Weights of a small transformer language model: RMSNorm before each block.
MLP neurons of a small language model. Each row is named by its layer, matrix (gate and up: input weights; down: output weights) and neuron, and shows model dimensions 64-191. Each number is 200 + 20 x the weight over its row's rms, rounded and kept within 0 to 999. A neuron's up and down rows have the sign that makes its largest values positive.
Before each neuron's rows, "fires before" lists the tokens most often just after its 100 highest values on Wikipedia text that the model never trained on.

fires before: " | ", ",", ".", ", M", " |"
L9.gate424,189,238,221,197,192,189,190,205,185,199,154,242,222,210,198,189,194,201,176,177,178,182,205,204,199,182,191,205,192,170,190,245,196,214,176,237,186,210,199,192,193,197,198,228,228,206,204,226,219,205,205,184,249,204,212,180,168,210,200,191,225,174,227,226,214,187,202,195,205,226,182,207,173,230,210,225,221,221,229,185,208,180,170,210,164,200,204,177,208,210,176,193,190,183,200,213,201,226,216,216,170,184,195,216,220,225,198,224,194,185,191,217,182,238,166,200,168,250,253,205,223,169,214,181,189,198,200,196
L9.up424,239,195,204,211,192,203,208,236,208,157,172,216,186,208,176,187,175,213,178,210,206,195,207,205,230,180,188,240,225,187,187,175,200,203,216,229,215,200,215,179,200,197,193,205,220,232,184,211,200,229,200,231,217,221,215,159,170,228,194,188,189,203,181,200,197,200,173,214,199,211,199,207,213,216,224,220,208,210,202,155,170,209,172,232,170,167,203,196,207,169,215,177,232,193,213,254,184,251,207,223,214,199,223,226,205,222,201,218,205,215,193,200,182,205,200,209,158,218,213,166,208,209,212,190,171,205,166,163
L9.down424,227,163,168,182,216,184,201,190,222,166,217,190,184,226,191,195,184,198,222,228,226,205,172,180,259,224,196,203,229,226,221,183,164,203,260,206,223,194,215,205,194,181,205,173,208,215,197,179,195,202,179,223,161,199,201,184,198,235,191,214,184,215,213,171,201,181,184,207,213,202,205,195,213,199,210,201,233,205,188,187,170,227,205,191,240,180,190,217,162,175,218,199,233,183,203,198,190,216,213,212,195,203,220,163,204,201,209,201,194,208,211,194,195,169,191,207,184,204,188,185,186,214,197,172,212,178,194,172

fires before: "2", "1"
L22.gate383,240,238,203,175,174,219,218,208,200,180,203,209,213,180,191,197,188,202,178,185,212,194,187,210,226,182,209,223,185,205,172,243,182,183,198,209,259,212,201,200,178,211,227,199,212,182,217,211,202,181,230,170,205,209,206,187,228,230,180,211,179,216,189,176,205,224,213,190,198,242,186,210,173,184,192,216,211,234,151,177,223,207,191,215,191,197,193,206,164,197,198,194,216,232,181,177,176,202,166,210,220,210,175,190,205,206,211,183,189,195,223,171,234,198,204,220,144,193,199,175,234,202,199,226,213,235,196,207
L22.up383,211,211,233,211,199,213,207,229,195,143,181,217,226,175,196,199,180,210,198,194,179,193,211,177,218,209,208,188,226,204,177,214,187,223,198,214,221,219,210,143,207,242,203,181,176,166,203,184,224,180,240,207,199,169,200,225,214,220,209,194,171,185,178,212,218,227,206,178,184,225,168,220,160,176,189,196,221,235,169,227,198,181,183,225,200,199,219,193,167,228,186,212,193,191,175,218,183,196,175,195,164,180,214,172,211,224,162,215,211,208,197,180,226,197,186,195,195,171,194,203,213,188,174,221,190,216,182,203
L22.down383,180,203,224,202,166,196,208,185,190,185,219,193,185,222,179,249,211,192,204,225,182,203,185,205,249,195,223,190,171,209,189,203,181,168,181,221,205,229,211,238,228,205,213,225,176,193,178,202,227,202,218,205,198,220,176,203,215,187,195,166,227,166,193,165,187,213,229,202,216,195,204,182,175,202,207,207,167,221,203,255,189,185,215,205,183,203,193,188,202,215,152,221,212,169,202,193,216,180,193,169,173,158,183,208,196,206,226,175,160,193,205,204,230,200,203,226,200,197,235,196,243,156,219,202,181,190,207,195

fires before: ".", "; ", "}", ",", "n"
L18.gate352,183,219,205,212,190,199,171,215,177,223,189,192,157,183,180,157,202,205,177,197,184,188,203,185,226,204,214,167,203,212,198,214,190,190,207,212,204,197,201,155,221,191,219,181,224,199,190,199,187,187,214,230,211,157,195,204,176,184,198,187,209,246,174,181,179,206,217,215,200,180,215,184,210,197,195,209,196,185,197,229,241,204,193,177,189,149,194,231,204,211,167,178,229,246,185,148,251,189,191,218,220,210,152,206,219,177,214,165,184,180,178,192,217,224,172,232,213,242,210,224,198,176,207,191,196,184,205,183
L18.up352,197,212,213,167,240,195,194,219,222,190,187,217,230,240,181,187,201,222,227,202,194,188,146,184,244,224,224,217,195,185,193,173,191,209,227,220,204,216,204,203,202,175,201,220,198,188,166,215,220,188,214,174,236,201,208,214,190,211,193,214,191,181,223,166,243,167,196,221,186,224,204,197,199,217,199,205,209,191,197,213,199,212,194,202,185,227,196,184,203,180,211,198,222,223,195,187,190,201,181,219,202,216,245,241,230,198,156,194,197,213,204,203,217,215,226,204,205,192,238,235,190,220,209,194,159,192,200,204
L18.down352,193,195,212,204,203,209,190,201,203,210,190,182,237,224,211,172,227,214,226,207,201,173,221,238,212,185,191,247,165,165,185,200,157,189,211,178,207,200,210,197,221,202,190,216,185,202,235,180,192,220,202,214,224,212,209,188,180,193,205,210,224,192,208,206,198,183,201,202,175,183,192,188,224,229,253,217,209,212,200,152,186,185,186,225,227,195,229,212,217,230,220,224,201,188,204,166,200,191,240,220,177,190,200,202,228,153,204,187,203,228,186,205,203,194,203,220,180,188,223,220,130,196,195,198,177,179,232,220

fires before: "\n", "\n\n", "46"
L5.gate294,202,235,147,173,220,228,201,161,188,182,209,207,176,194,216,241,194,159,193,195,196,198,198,192,220,204,211,206,222,179,219,205,192,192,158,197,190,214,206,212,204,201,230,179,257,207,185,188,173,195,155,208,209,212,229,229,236,211,196,226,224,175,203,192,197,246,228,206,200,209,214,201,171,217,203,215,214,198,174,197,198,190,192,202,183,191,199,198,192,198,212,226,171,210,185,207,210,211,219,207,192,212,175,179,246,188,200,180,221,172,198,190,192,184,181,192,237,173,216,221,203,181,216,204,204,190,220,222
L5.up294,218,169,198,211,210,193,195,196,153,159,228,221,180,207,184,215,207,218,200,204,162,187,212,201,206,230,195,239,190,194,244,176,168,178,133,168,190,197,226,191,187,192,238,220,176,201,204,218,193,225,154,161,189,210,218,192,200,175,222,199,190,217,214,226,195,247,191,207,215,184,202,209,208,193,202,215,246,216,191,193,181,180,168,205,168,214,222,200,178,151,188,207,209,205,171,210,190,213,208,178,197,168,182,199,199,232,173,202,187,196,203,200,198,199,218,205,185,193,172,206,242,207,226,204,181,196,196,221
L5.down294,228,169,189,211,202,197,192,196,162,152,220,220,187,207,181,222,209,212,209,214,160,178,215,208,197,230,187,248,179,192,234,177,163,185,147,169,189,200,233,185,188,199,246,220,174,199,201,216,187,225,155,163,203,212,232,196,209,179,208,200,193,219,220,221,184,236,198,214,202,190,201,219,214,208,204,211,246,213,186,186,176,176,167,209,163,205,212,215,186,165,183,202,199,196,173,223,190,218,209,170,184,184,183,193,206,227,178,187,186,195,192,191,183,203,215,208,189,198,170,217,235,201,230,206,181,195,196,222

fires before: "\n", "\n\n", "1"
L9.gate129,190,226,193,206,164,217,227,197,173,198,206,202,244,198,200,195,186,229,245,227,170,177,190,189,172,183,204,197,197,216,171,199,206,212,207,194,162,154,176,203,214,204,204,183,215,234,184,191,236,225,215,198,212,172,214,194,190,202,202,195,181,173,168,174,178,215,189,222,202,197,202,206,162,172,213,194,250,187,222,201,192,233,195,213,190,207,201,191,240,215,201,211,179,196,227,213,192,180,201,226,197,214,261,213,227,185,176,204,164,203,210,225,253,212,208,214,194,180,197,218,214,221,197,180,193,232,218,174
L9.up129,198,194,164,217,214,194,211,193,192,203,183,221,215,207,233,186,234,224,227,215,206,211,236,170,190,193,223,224,215,194,209,158,185,225,189,192,172,182,153,184,186,243,184,194,212,196,203,193,197,190,202,161,216,192,217,192,202,202,217,185,190,184,172,226,224,156,174,185,157,192,202,160,195,217,177,191,226,239,196,196,178,230,218,212,196,206,192,175,204,203,215,198,177,211,176,209,200,164,195,186,223,206,189,191,200,184,207,201,193,198,214,226,238,202,168,195,206,200,163,186,207,231,207,207,199,218,201,188
L9.down129,237,148,167,203,154,210,194,197,174,209,211,233,248,186,197,195,187,199,205,218,180,235,231,189,200,196,200,198,182,197,181,217,197,210,188,186,214,182,176,179,211,231,213,187,233,176,205,226,201,194,230,201,196,184,211,176,225,223,220,206,219,160,163,224,210,255,195,195,202,187,207,170,197,214,219,242,217,223,205,165,172,199,192,191,210,199,197,204,222,224,164,180,164,218,231,216,189,201,216,202,209,235,195,207,207,208,206,174,197,191,219,214,212,246,218,193,161,200,199,228,210,184,181,189,186,198,209,200

fires before: "1", "2", "ation", "ic"
L13.gate201,201,244,178,189,206,192,240,216,200,184,235,201,197,202,194,187,209,203,233,206,213,163,192,208,214,207,172,200,221,189,222,199,213,196,199,207,206,194,188,196,179,196,188,207,193,181,193,200,178,209,190,185,181,208,205,204,240,200,161,205,210,192,165,176,210,214,202,243,164,233,179,200,197,190,198,240,177,197,173,197,201,207,189,205,161,187,222,225,227,193,169,181,209,175,173,193,196,183,188,206,191,233,229,205,236,222,172,176,198,211,193,201,212,205,188,202,243,178,179,191,220,205,206,237,171,194,192,176
L13.up201,224,210,210,224,195,201,160,227,213,218,201,205,193,201,200,205,208,194,233,229,207,178,195,181,223,198,197,206,220,243,224,161,234,165,199,190,181,179,247,204,205,234,173,213,189,210,238,209,220,189,196,208,225,186,199,192,211,169,213,240,182,170,172,184,133,220,170,249,188,234,202,203,208,182,233,202,206,183,181,166,176,200,191,178,167,207,200,205,207,200,184,217,154,222,203,221,175,196,200,194,223,200,233,166,185,198,206,174,184,212,202,205,178,193,187,199,194,188,176,217,206,197,179,178,203,216,200,210
L13.down201,151,205,246,205,182,214,181,177,237,198,221,156,218,195,188,182,206,196,200,212,190,206,182,179,207,204,231,180,214,210,182,190,222,203,186,238,181,217,166,158,201,199,195,210,183,204,217,201,189,227,167,186,209,197,169,170,192,173,164,194,202,172,196,184,184,189,206,212,191,230,191,208,178,223,182,216,211,210,226,223,178,167,195,174,192,203,215,213,187,229,217,200,204,198,185,192,211,183,198,205,131,216,232,190,185,219,234,198,199,206,208,187,216,188,192,187,193,198,177,179,215,182,214,221,222,184,183,175

fires before: " | ", " |", " ", " |  | "
L22.gate225,241,194,208,226,238,206,197,178,225,182,213,198,206,209,194,184,189,210,201,228,210,223,216,207,170,195,200,200,203,213,200,214,152,211,205,228,153,223,185,197,207,165,217,189,248,237,166,180,203,205,225,196,210,201,168,200,187,209,189,204,195,162,203,219,186,219,203,209,193,199,164,201,202,218,198,192,192,261,191,225,188,188,172,223,239,246,215,187,200,181,187,204,218,195,246,213,218,208,206,210,176,162,195,195,182,224,198,239,208,178,199,209,180,171,234,182,168,224,192,180,217,179,222,222,189,201,192,220
L22.up225,201,179,234,199,157,198,223,209,212,189,187,169,192,227,206,216,204,185,183,217,216,196,210,225,195,203,199,181,232,210,208,153,158,207,204,201,197,202,187,198,236,223,168,202,202,189,206,186,170,215,227,174,176,198,209,220,171,229,205,182,192,209,223,193,199,218,177,220,184,204,227,213,220,182,200,228,183,192,152,190,176,204,215,184,214,189,207,214,239,223,202,206,222,188,204,195,183,180,191,175,191,169,203,221,190,166,220,202,170,199,200,209,205,148,187,222,181,190,203,187,233,225,170,213,238,196,188,171
L22.down225,220,188,183,179,192,212,198,230,212,223,191,226,201,183,214,223,205,200,187,161,177,169,175,197,207,200,173,227,168,204,220,198,211,183,182,188,193,207,229,186,175,202,225,194,162,188,247,196,198,170,164,231,202,190,250,194,209,196,190,196,200,193,215,204,216,180,207,189,224,201,216,199,190,201,217,200,182,177,211,191,212,190,207,185,193,194,196,203,150,195,206,194,164,198,187,205,232,232,191,215,115,210,193,174,206,178,198,180,190,202,185,200,224,230,176,172,214,186,181,206,174,189,176,191,210,175,213,226

fires before: "oth", "4", "ari", "5", "57", "26"
L22.gate8,199,216,206,211,189,207,194,208,181,182,202,208,196,213,181,226,210,193,214,213,214,188,201,187,209,208,207,214,197,195,207,185,230,184,198,218,188,160,219,204,213,208,220,222,156,187,208,216,215,224,176,190,189,193,181,189,226,201,205,206,207,193,218,218,206,213,236,236,208,223,210,217,216,220,201,201,168,191,243,194,206,214,240,201,188,173,208,190,197,213,221,211,193,199,210,186,218,208,198,215,225,195,179,208,212,191,179,231,182,179,185,216,202,169,237,174,205,170,174,236,196,240,200,203,218,191,189,218
L22.up8,233,210,208,198,191,198,187,209,176,180,212,238,234,196,190,205,218,168,231,216,193,186,201,184,217,197,225,177,205,190,157,190,209,222,208,209,213,190,173,176,201,191,204,211,174,193,215,188,217,234,195,184,243,192,208,194,236,218,185,166,181,221,208,180,195,189,221,222,225,202,225,226,223,224,188,229,183,218,199,211,210,197,215,184,192,194,185,220,189,199,209,220,212,201,215,211,186,192,215,191,253,202,191,201,224,193,188,194,175,193,213,229,160,195,234,179,189,216,200,211,197,220,187,197,216,195,150,224
L22.down8,170,182,192,219,175,225,181,187,194,205,198,212,208,193,210,196,189,189,204,182,181,224,209,188,209,197,266,202,204,183,184,189,190,220,180,235,183,215,209,185,180,221,244,201,181,205,231,244,188,175,209,221,214,181,198,195,208,228,178,214,224,202,209,202,206,203,182,210,219,219,232,191,234,233,210,205,225,174,181,199,182,187,251,218,192,206,210,202,222,199,226,220,197,203,175,172,194,187,203,198,190,188,203,221,219,209,193,195,154,166,152,157,204,178,226,202,179,194,231,188,182,211,185,205,173,192,183,199

fires before: "| ", "\n\n", "|", " The", "\n", " He"
L15.gate459,190,196,217,227,193,186,234,214,173,195,169,204,176,198,175,165,199,191,179,177,211,193,221,214,218,189,158,197,200,223,223,211,220,178,168,238,248,206,201,201,149,233,208,190,201,178,213,209,180,195,205,208,215,197,203,238,166,176,167,198,202,199,208,214,214,178,219,191,194,216,227,224,216,224,192,179,182,240,255,191,209,215,195,174,204,197,200,193,189,178,246,210,207,201,202,191,199,197,211,175,223,209,180,151,215,182,204,147,205,198,225,211,159,201,187,150,198,198,178,230,198,200,216,188,191,186,212,220
L15.up459,218,208,208,249,229,209,201,204,210,177,212,199,220,197,184,212,217,177,199,207,233,209,230,229,216,232,196,218,208,181,172,192,205,212,217,207,199,187,214,190,165,221,223,192,227,201,216,192,175,201,204,183,229,199,242,207,210,207,191,185,221,225,231,202,214,216,214,226,192,193,149,207,184,196,218,167,219,208,208,202,200,195,175,206,210,235,206,210,198,157,220,155,163,212,185,195,172,219,248,219,173,227,202,182,186,193,237,198,220,219,191,195,211,197,192,167,203,192,208,203,215,248,186,204,200,238,204,193
L15.down459,194,181,166,198,240,199,209,232,209,203,193,229,197,187,224,198,208,210,190,209,246,182,197,201,227,196,237,190,188,195,217,214,160,200,194,176,201,158,226,213,194,195,218,212,215,216,247,192,203,205,203,209,203,194,247,169,221,222,185,184,184,199,233,206,239,186,167,169,204,217,181,211,192,217,155,229,180,213,175,205,190,226,210,191,230,217,218,180,207,174,217,164,216,176,210,180,169,226,192,204,127,179,195,170,236,201,195,199,218,191,181,182,218,182,219,214,200,216,201,199,225,207,195,201,204,207,190,170

fires before: "a", "a L", "a.", "a |", "as"
L22.gate445,185,214,222,183,220,183,181,213,242,217,216,201,166,207,208,207,192,210,179,182,218,190,187,206,181,198,160,211,215,235,228,170,202,211,228,244,159,207,226,172,179,216,207,221,218,225,186,215,164,213,211,208,189,178,184,192,206,168,203,191,184,219,197,179,237,185,188,230,235,175,205,226,193,188,200,221,203,200,205,257,186,200,223,247,208,191,205,187,200,191,239,187,195,206,190,211,188,194,165,174,155,187,188,224,228,214,187,207,207,179,187,172,216,193,189,201,224,206,213,245,211,190,201,235,211,222,194,197
L22.up445,171,189,202,204,205,176,219,166,229,181,188,193,205,142,190,216,180,210,162,199,208,193,230,175,200,175,199,232,185,199,209,184,228,196,229,218,152,215,186,179,180,168,213,210,218,185,205,192,222,173,213,171,198,208,190,189,181,209,208,221,205,185,175,195,205,215,186,218,216,194,161,204,177,201,211,216,220,225,229,217,203,209,206,208,174,217,204,229,182,195,215,175,223,225,189,187,231,207,209,180,168,214,188,182,198,201,191,216,219,211,192,181,236,147,208,188,189,184,232,208,209,197,213,225,176,177,208,200
L22.down445,207,188,183,192,190,189,207,188,189,191,244,196,193,211,171,175,168,185,197,247,196,178,184,169,183,184,248,223,181,232,215,167,207,147,195,249,228,155,251,170,205,214,205,198,171,207,211,217,215,165,203,193,163,184,201,189,183,199,192,176,240,197,188,196,199,177,229,190,196,223,176,188,202,185,203,251,185,189,198,190,198,214,183,195,190,236,209,183,207,192,184,212,229,217,188,194,198,201,203,194,152,184,203,206,185,179,215,162,197,181,168,204,182,189,186,222,231,212,182,211,169,203,199,159,194,181,202,201

fires before: "a", "alth", "a |", "a.", "a | ", "as"
L20.gate396,178,188,203,225,195,192,160,199,234,204,173,180,244,205,168,189,201,163,179,174,195,166,187,216,179,197,174,216,216,209,187,189,194,220,236,213,194,193,226,169,188,183,205,180,240,201,174,209,223,215,170,204,224,221,202,187,203,232,230,208,196,220,174,207,208,201,159,218,196,186,219,166,193,193,200,214,221,218,168,221,201,203,206,237,178,193,222,158,227,212,207,210,201,202,186,227,174,179,190,211,230,200,205,211,186,211,204,205,205,214,202,178,138,232,212,181,247,191,217,214,174,185,165,227,215,192,216,155
L20.up396,198,195,194,206,167,175,210,196,208,201,165,151,214,190,205,199,180,196,185,204,203,216,197,174,226,228,203,208,215,212,198,224,183,164,204,202,188,189,219,115,211,200,214,159,155,184,217,216,198,218,175,173,215,177,198,200,208,188,219,169,207,223,216,208,229,198,195,240,203,225,211,208,210,193,195,209,198,208,188,201,209,218,197,149,182,187,235,202,183,204,247,167,202,162,218,194,193,172,203,206,205,193,195,175,201,185,182,192,213,199,222,208,161,158,201,197,188,175,204,181,239,196,185,241,216,193,238,220
L20.down396,191,186,198,191,213,213,186,210,188,200,187,196,167,168,190,219,201,212,207,235,198,213,210,170,200,204,201,238,238,202,226,201,182,183,216,213,153,182,218,198,215,206,176,199,228,233,197,202,204,204,172,156,197,182,158,172,180,193,178,204,204,204,155,236,231,181,179,223,190,177,183,185,208,197,200,201,175,188,198,200,204,225,161,194,189,184,205,209,189,193,190,197,194,161,202,197,232,229,171,228,172,178,216,178,179,170,213,166,196,192,207,172,227,224,192,220,227,228,207,238,195,192,179,198,178,228,180,209

fires before: ", ", " |"
L12.gate248,212,197,218,201,196,219,188,214,150,200,209,191,192,182,201,176,200,201,209,230,237,224,163,204,187,168,198,238,155,216,189,219,258,192,176,216,164,191,197,182,190,238,218,244,214,209,190,207,195,191,204,218,227,190,200,206,207,175,189,185,206,186,218,181,138,189,208,175,186,196,225,197,212,205,182,185,198,210,212,195,182,163,206,188,197,184,192,204,229,204,188,204,198,219,193,234,216,199,216,188,196,197,240,208,192,189,209,180,190,202,204,207,246,191,206,237,172,193,214,193,243,207,186,227,219,200,204,202
L12.up248,185,233,195,218,195,188,201,219,225,210,159,177,179,157,222,212,190,176,229,201,162,194,192,198,223,228,186,211,204,191,201,156,186,211,182,180,222,177,215,220,191,217,218,242,212,196,188,239,197,199,189,194,199,184,193,148,203,196,180,195,192,183,209,175,193,189,238,223,194,182,180,193,212,177,202,215,167,199,242,204,156,185,208,232,187,202,180,198,221,209,185,190,194,203,204,191,168,208,220,212,206,168,199,206,177,214,193,213,203,206,199,181,225,194,216,183,167,180,197,198,195,210,177,215,192,192,206,211
L12.down248,181,180,183,211,173,214,174,183,199,225,184,233,204,193,228,192,190,192,204,171,211,204,208,214,190,204,207,201,164,191,194,187,224,202,197,190,187,184,213,228,185,201,200,194,207,205,196,173,201,211,211,217,196,191,161,228,201,204,232,208,200,196,204,219,209,199,232,196,243,187,224,210,221,190,208,203,202,152,189,200,205,180,220,218,216,219,200,222,240,196,176,216,161,193,207,262,243,197,188,191,196,184,192,211,200,167,222,230,196,186,178,211,158,242,201,172,197,180,199,261,216,210,222,188,157,211,238,207

fires before: "2", "1", "\n", "ing"
L10.gate490,199,219,187,215,232,174,184,173,207,151,260,205,176,176,170,220,219,190,224,206,182,198,228,208,199,173,216,216,152,219,225,184,197,210,221,224,211,199,185,151,207,195,203,211,224,187,193,200,222,228,216,193,197,198,198,215,233,177,215,194,227,161,187,212,191,209,228,216,195,191,193,207,190,186,217,191,187,221,222,188,195,194,209,191,216,192,200,190,174,176,186,204,221,223,210,199,196,195,154,225,189,166,191,183,214,217,208,216,182,180,208,200,222,192,173,197,231,215,202,174,199,211,211,179,194,238,160,195
L10.up490,215,198,190,202,167,199,207,203,239,187,181,179,229,207,200,189,194,209,225,193,179,227,241,181,181,217,163,196,169,187,167,177,215,216,206,188,210,202,202,207,173,178,247,143,186,189,185,216,226,220,209,206,241,200,177,199,182,204,221,231,271,191,199,179,225,185,187,183,216,223,210,179,166,196,179,191,217,238,191,231,182,211,195,190,228,195,201,202,204,218,210,199,216,221,167,179,191,187,197,180,198,189,186,189,187,225,207,205,178,202,201,215,183,181,175,218,243,169,200,199,192,172,219,170,205,186,166,198
L10.down490,206,218,204,194,163,197,226,245,207,226,159,199,240,224,191,188,178,220,187,201,200,221,198,186,182,225,149,186,222,165,151,185,209,217,195,195,201,199,203,248,184,180,215,154,173,200,215,199,187,189,194,236,226,205,199,175,166,200,212,208,221,223,203,200,222,172,181,170,203,221,195,175,173,201,166,202,225,184,199,229,210,234,186,206,190,216,206,221,205,213,208,185,186,200,159,202,190,196,224,168,196,201,174,191,182,205,175,163,194,226,231,210,192,183,192,224,207,183,214,233,208,188,189,216,193,187,202,190

fires before: ".", " place | ", "\n\n", ",", " and", " to "
L20.gate486,180,217,235,222,181,212,232,184,214,179,195,214,199,203,222,179,170,155,195,178,209,191,186,174,224,193,204,212,172,213,224,194,216,188,190,181,164,206,200,203,194,240,220,217,255,221,188,196,205,186,194,213,196,191,179,196,161,222,220,167,173,208,177,209,185,219,195,180,189,206,192,228,211,169,211,211,203,209,173,203,213,237,198,230,191,170,183,181,174,176,253,195,208,184,203,211,199,201,216,223,208,186,197,170,238,216,216,208,211,211,181,176,151,215,182,202,187,213,202,209,234,187,178,209,201,186,167,214
L20.up486,212,190,199,191,238,212,225,210,216,191,176,175,209,237,165,221,218,202,210,211,194,199,201,158,227,159,181,223,191,172,184,186,183,201,194,203,227,201,222,236,212,217,210,211,182,217,181,210,192,205,206,174,200,148,197,212,184,227,194,227,185,208,222,203,190,197,181,213,231,206,187,186,214,193,186,204,195,213,226,210,194,208,214,203,223,212,246,215,230,179,209,207,192,181,196,231,213,211,232,230,177,183,232,214,193,205,180,182,208,180,174,220,218,174,178,173,208,209,178,166,216,204,222,235,201,216,199,166
L20.down486,218,189,194,195,162,209,196,194,235,203,203,200,201,193,223,164,212,196,188,168,173,219,226,201,213,206,191,194,196,209,195,195,227,207,229,222,201,201,185,216,189,232,189,230,156,203,159,176,209,192,201,229,205,230,189,152,222,197,183,208,239,199,157,202,222,218,182,230,150,203,224,214,173,196,187,199,190,184,155,215,219,199,175,204,193,248,188,192,217,197,195,224,161,185,202,180,205,210,196,221,179,225,188,183,212,212,196,190,202,234,209,241,180,188,207,173,221,184,201,198,173,184,209,196,210,205,190,213

fires before: ",", " |", ", and", "\n", "andidate | Votes |"
L20.gate379,178,224,191,184,221,212,197,186,188,213,217,199,180,196,176,168,216,212,193,177,196,201,183,184,223,180,199,154,203,178,208,206,219,203,202,236,231,222,176,169,199,204,246,189,184,204,209,191,164,217,213,212,174,179,206,213,166,190,159,210,224,205,232,190,149,213,216,199,192,178,206,204,190,200,225,200,194,200,210,198,197,177,200,246,215,203,198,230,198,192,176,210,201,209,219,179,175,192,228,200,213,211,159,199,209,175,177,194,204,213,177,211,195,228,172,190,204,209,202,180,243,171,171,190,237,189,210,233
L20.up379,208,216,195,218,176,170,211,188,219,197,220,194,200,199,184,233,194,188,183,215,171,197,218,216,184,201,207,213,164,160,179,157,203,222,178,213,206,190,216,211,186,220,181,211,182,192,213,204,207,187,194,178,202,222,208,209,217,226,199,240,174,228,174,174,212,219,210,218,184,177,180,211,204,209,230,204,206,205,215,164,207,174,187,210,192,209,193,232,195,224,197,226,246,167,226,221,251,205,206,195,210,240,199,220,187,203,222,211,222,189,181,185,207,181,215,191,222,235,194,204,180,170,197,201,205,179,197,163
L20.down379,208,198,245,180,188,204,220,211,181,209,216,207,199,184,191,226,215,190,217,181,231,161,210,189,221,196,207,183,190,203,194,234,182,205,203,196,197,184,273,204,199,191,187,212,234,190,167,182,187,211,199,208,191,183,186,212,212,219,197,183,180,214,167,206,193,206,175,213,219,191,196,185,193,159,195,234,216,223,222,202,200,210,178,179,199,177,221,179,168,207,190,226,224,198,218,183,185,235,220,196,155,204,173,177,213,180,236,222,202,202,174,198,230,225,201,217,203,198,209,232,219,218,212,219,206,223,204,213

fires before: "\n"
L22.gate500,236,236,184,222,225,198,219,217,206,202,158,210,200,196,206,179,198,200,206,215,197,179,174,224,215,186,216,185,191,220,205,197,191,196,216,168,202,202,198,239,186,190,180,207,201,169,183,198,210,202,202,182,230,177,174,189,225,180,221,177,181,184,252,242,163,239,201,211,177,189,200,195,197,192,202,229,187,188,249,236,171,210,165,159,190,180,166,177,216,196,184,175,200,184,190,206,247,216,183,216,229,182,183,183,159,199,203,207,216,203,214,233,209,216,190,189,173,192,207,233,201,185,180,204,166,233,203,232
L22.up500,229,179,219,210,200,220,215,205,183,223,182,218,218,236,184,205,189,204,208,220,205,187,173,225,194,191,248,189,170,178,216,187,230,203,194,176,175,183,196,190,174,195,214,195,183,206,138,256,198,172,213,191,200,176,205,179,220,166,243,210,201,194,200,228,185,195,220,221,192,217,183,187,201,181,208,209,208,201,232,184,198,210,159,193,218,214,190,182,195,173,195,177,197,157,199,221,197,192,193,207,175,228,159,233,180,197,207,194,179,206,180,197,219,156,193,193,172,201,218,222,204,189,210,213,171,211,210,212
L22.down500,221,198,199,197,223,233,233,209,194,205,208,182,192,201,208,209,193,181,223,199,173,195,200,187,185,210,180,201,201,212,226,184,204,178,183,206,235,198,201,216,194,170,206,216,235,163,171,202,217,194,174,212,212,182,189,201,187,184,203,197,183,215,255,193,209,202,193,212,214,182,206,211,184,205,169,190,193,202,197,216,193,182,227,169,221,191,191,185,207,205,178,199,252,216,172,203,232,243,235,185,134,217,214,179,179,176,235,222,194,201,212,213,183,206,180,184,177,213,226,193,189,181,188,232,202,219,213,209

fires before: "\n", " |"
L20.gate410,218,200,229,193,216,209,198,193,196,236,181,179,197,208,191,231,237,207,204,188,238,217,203,263,182,175,224,196,212,194,189,207,172,184,243,189,203,185,213,218,201,183,230,178,224,189,203,216,197,188,210,180,205,186,224,200,201,223,210,225,200,216,182,212,180,157,209,211,198,204,205,172,189,187,213,220,202,179,197,222,187,212,174,230,186,192,191,239,216,187,174,180,186,193,249,189,197,243,192,197,204,191,148,249,202,162,252,190,220,210,201,201,205,169,180,199,206,227,190,205,225,169,188,194,178,183,186,211
L20.up410,215,213,209,246,190,156,208,185,189,201,171,196,184,242,182,196,215,210,181,185,205,192,146,200,244,184,193,193,181,226,237,162,172,217,204,194,210,196,196,162,173,216,247,192,188,221,187,192,170,195,184,204,172,213,221,199,198,207,224,221,182,184,211,188,236,174,216,212,202,225,188,168,196,193,210,189,192,201,205,177,191,170,169,191,218,214,167,175,208,224,217,176,201,191,217,180,228,191,182,178,191,190,184,198,190,170,199,200,191,197,188,170,232,205,177,170,235,192,201,224,193,197,189,223,188,205,229,216
L20.down410,245,204,212,214,191,199,220,239,190,176,186,191,157,181,245,207,195,219,221,201,210,217,216,208,201,245,211,206,192,207,170,206,208,206,220,233,195,207,200,219,178,191,202,192,228,190,187,199,232,226,193,197,192,182,251,221,235,184,210,216,202,224,230,194,189,207,200,215,203,179,197,177,186,203,185,187,243,234,178,188,240,190,213,177,198,243,215,185,241,187,195,205,225,200,220,210,211,196,207,220,194,226,202,197,203,200,192,216,172,199,217,164,191,214,157,168,173,226,216,229,211,169,208,182,228,213,195,156